Weights of a small GPT-style language model, trained from scratch on English Wikipedia.
Size: 10 layers, width 512, 8 heads of 64, MLP 1344 SwiGLU, 51.1M parameters.
Architecture: RMSNorm before each block, rotary positions, no biases in attention or MLP.
Training: a variant of Adam for these matrices, 546M tokens, 4163 steps.
MLP neurons of a small language model. Each row is named by its layer, matrix (gate and up: input weights) and neuron, and shows model dimensions 416-479. Each number is 50 + 15 x the weight over its row's rms, rounded and kept within 0 to 99. A neuron's up and down rows have the sign that makes its largest values positive.
After each neuron's rows, "fires after" lists the tokens most often just before its 100 highest values on Wikipedia text that the model never trained on.

L5.gate1149:42 65 43 51 39 50 63 62 35 39 88 34 71 66 56 28 36 60 79 33 53 36 67 71 60 52 40 84 46 40 46 38 62 47 34 40 58 37 53 66 46 65 37 49 69 66 46 53 60 37 52 46 68 49 50 43 61 65 64 27 44 61 20 52
L5.up1149:66 65 58 52 63 07 50 61 64 49 45 43 38 51 76 44 45 82 59 63 51 68 40 27 68 57 63 58 30 54 59 43 82 47 59 37 52 38 61 44 68 32 58 72 29 60 62 39 49 65 84 55 25 44 47 82 55 40 38 44 40 38 49 67
fires after: "| ", "No"

L5.gate398:26 28 73 22 46 67 50 58 28 63 35 46 79 57 73 33 50 50 53 33 30 40 52 63 37 57 44 62 53 79 30 38 39 63 60 37 33 33 49 77 40 69 64 59 63 49 40 35 57 38 51 71 58 31 65 51 51 44 49 52 51 49 53 28
L5.up398:26 36 75 45 29 54 58 50 27 74 51 43 41 47 40 54 44 57 81 60 35 65 48 48 38 54 51 50 72 71 66 45 69 28 55 33 55 51 41 42 40 35 40 75 74 63 79 46 64 59 61 56 50 42 88 58 39 65 27 54 37 59 68 49
fires after: "| ", "0 ", "|", " ", "; ", "1 "

L7.gate741:52 37 62 40 57 30 56 54 46 61 46 40 67 55 67 32 54 25 57 48 53 40 71 74 57 35 61 51 29 64 71 50 28 22 62 62 48 62 57 63 86 69 44 45 63 66 68 41 33 39 63 52 54 60 45 47 69 32 54 62 39 58 73 41
L7.up741:62 64 40 38 23 70 61 46 43 51 45 52 65 59 72 44 64 62 65 27 74 40 60 50 33 40 50 47 37 52 69 67 39 64 73 71 66 51 44 45 43 52 41 71 40 62 58 44 13 53 53 67 34 53 30 53 97 68 44 40 63 70 40 42
fires after: "| ", ",", ".", "0 ", "1 ", "2 "

L3.gate1173:33 31 50 48 42 14 66 48 40 47 65 36 40 18 59 52 70 54 65 29 45 21 68 64 69 51 67 48 32 63 33 42 45 49 27 30 39 42 46 45 32 60 50 41 44 47 49 41 22 33 28 42 86 46 43 38 36 56 12 50 36 66 69 41
L3.up1173:65 37 54 57 50 43 74 30 54 50 39 62 20 61 44 28 88 55 35 47 47 53 45 66 43 63 44 41 30 37 28 47 56 11 33 50 51 35 58 53 26 58 36 50 32 26 51 76 15 39 40 54 51 40 36 63 46 38 37 66 57 55 50 32
fires after: "| "

L5.gate948:47 26 42 57 68 40 49 60 64 26 62 43 50 44 62 55 75 80 27 43 62 76 56 54 18 44 54 47 43 73 70 49 39 67 51 61 58 40 29 71 75 55 78 54 34 59 26 68 76 71 58 59 27 70 45 53 68 65 43 35 34 39 52 56
L5.up948:34 55 62 41 40 12 83 65 40 65 28 47 58 58 56 71 43 40 67 65 36 63 58 62 43 74 63 66 43 81 54 39 55 56 40 30 49 49 50 61 48 52 36 54 70 81 44 60 70 50 57 44 47 29 60 52 53 74 28 70 36 32 51 73
fires after: "0 ", "1 ", "2 ", "3 ", "Ultr"

L5.gate237:71 59 43 56 58 36 41 44 79 40 58 41 66 38 62 47 78 77 56 77 33 31 49 27 62 61 49 71 54 61 24 39 81 32 34 52 46 49 58 55 61 98 56 02 38 60 55 51 51 49 53 83 31 59 62 51 32 46 57 45 52 34 50 50
L5.up237:43 31 53 42 61 34 80 55 52 62 55 69 53 78 40 27 60 60 50 34 40 49 63 27 61 70 65 26 62 55 58 74 88 59 40 81 53 33 45 47 38 39 23 30 27 43 58 50 39 69 66 55 59 62 36 54 65 68 54 40 43 65 29 78
fires after: "| ", "/ ", ": "

L3.gate1198:25 62 46 58 72 55 65 40 45 62 43 61 41 74 48 70 45 99 45 43 48 45 66 55 76 39 46 68 63 76 66 56 56 62 70 43 71 51 60 59 51 55 38 27 49 66 57 39 72 25 40 50 62 45 38 46 80 47 42 66 65 51 30 75
L3.up1198:44 49 44 58 46 45 51 44 54 51 41 47 48 35 31 69 70 42 45 57 44 75 54 36 63 35 72 29 65 50 64 48 73 51 62 37 68 67 68 43 43 44 53 62 26 50 46 53 59 49 40 57 51 36 53 46 44 34 73 32 96 40 27 37
fires after: "H", "Z", "D", "yr"

L5.gate747:49 85 42 78 64 48 70 49 54 52 46 47 81 53 64 44 20 72 62 58 23 51 52 32 65 53 58 60 65 21 43 58 48 60 52 58 48 22 26 41 38 42 71 42 42 83 49 30 41 38 41 70 34 30 50 37 60 47 76 48 54 33 32 13
L5.up747:29 53 31 75 58 60 56 69 21 47 73 46 82 32 51 57 52 60 56 61 44 50 57 56 31 73 96 28 57 51 59 51 59 42 41 32 60 12 48 30 60 42 42 66 32 48 74 40 30 39 63 65 39 30 91 23 34 49 50 28 45 60 67 63
fires after: "0 ", "|", "| ", " ", "Apps ", "1 "

L3.gate334:59 41 64 47 45 46 59 57 46 31 52 39 79 37 49 27 63 36 37 38 02 41 57 44 71 64 26 60 29 45 48 60 43 31 28 51 45 29 49 60 73 53 36 76 41 53 26 64 34 38 26 57 72 54 59 34 50 51 45 21 31 47 60 67
L3.up334:59 57 63 59 11 46 82 37 44 34 80 43 41 66 49 62 57 53 82 52 38 26 50 37 47 69 64 49 37 69 56 60 61 72 69 63 34 37 45 59 51 55 01 55 35 34 60 58 36 48 67 66 43 54 33 72 54 33 40 79 65 45 35 38
fires after: "| ", "12 "

L5.gate732:43 63 38 38 58 21 45 44 47 21 48 61 73 74 62 22 59 66 52 45 31 49 52 31 62 69 59 61 36 50 51 49 54 52 60 58 48 57 45 42 59 68 42 44 41 69 64 78 46 63 56 49 40 54 70 32 66 54 79 17 08 42 48 67
L5.up732:45 88 47 53 34 32 53 53 39 39 65 40 45 84 35 57 28 47 57 52 29 42 57 57 67 40 37 63 43 61 54 54 46 35 52 51 32 59 77 31 57 63 53 50 25 08 59 50 62 52 63 42 23 56 35 26 38 32 40 42 48 79 31 66
fires after: "| ", "D", "Bol", "l", "L"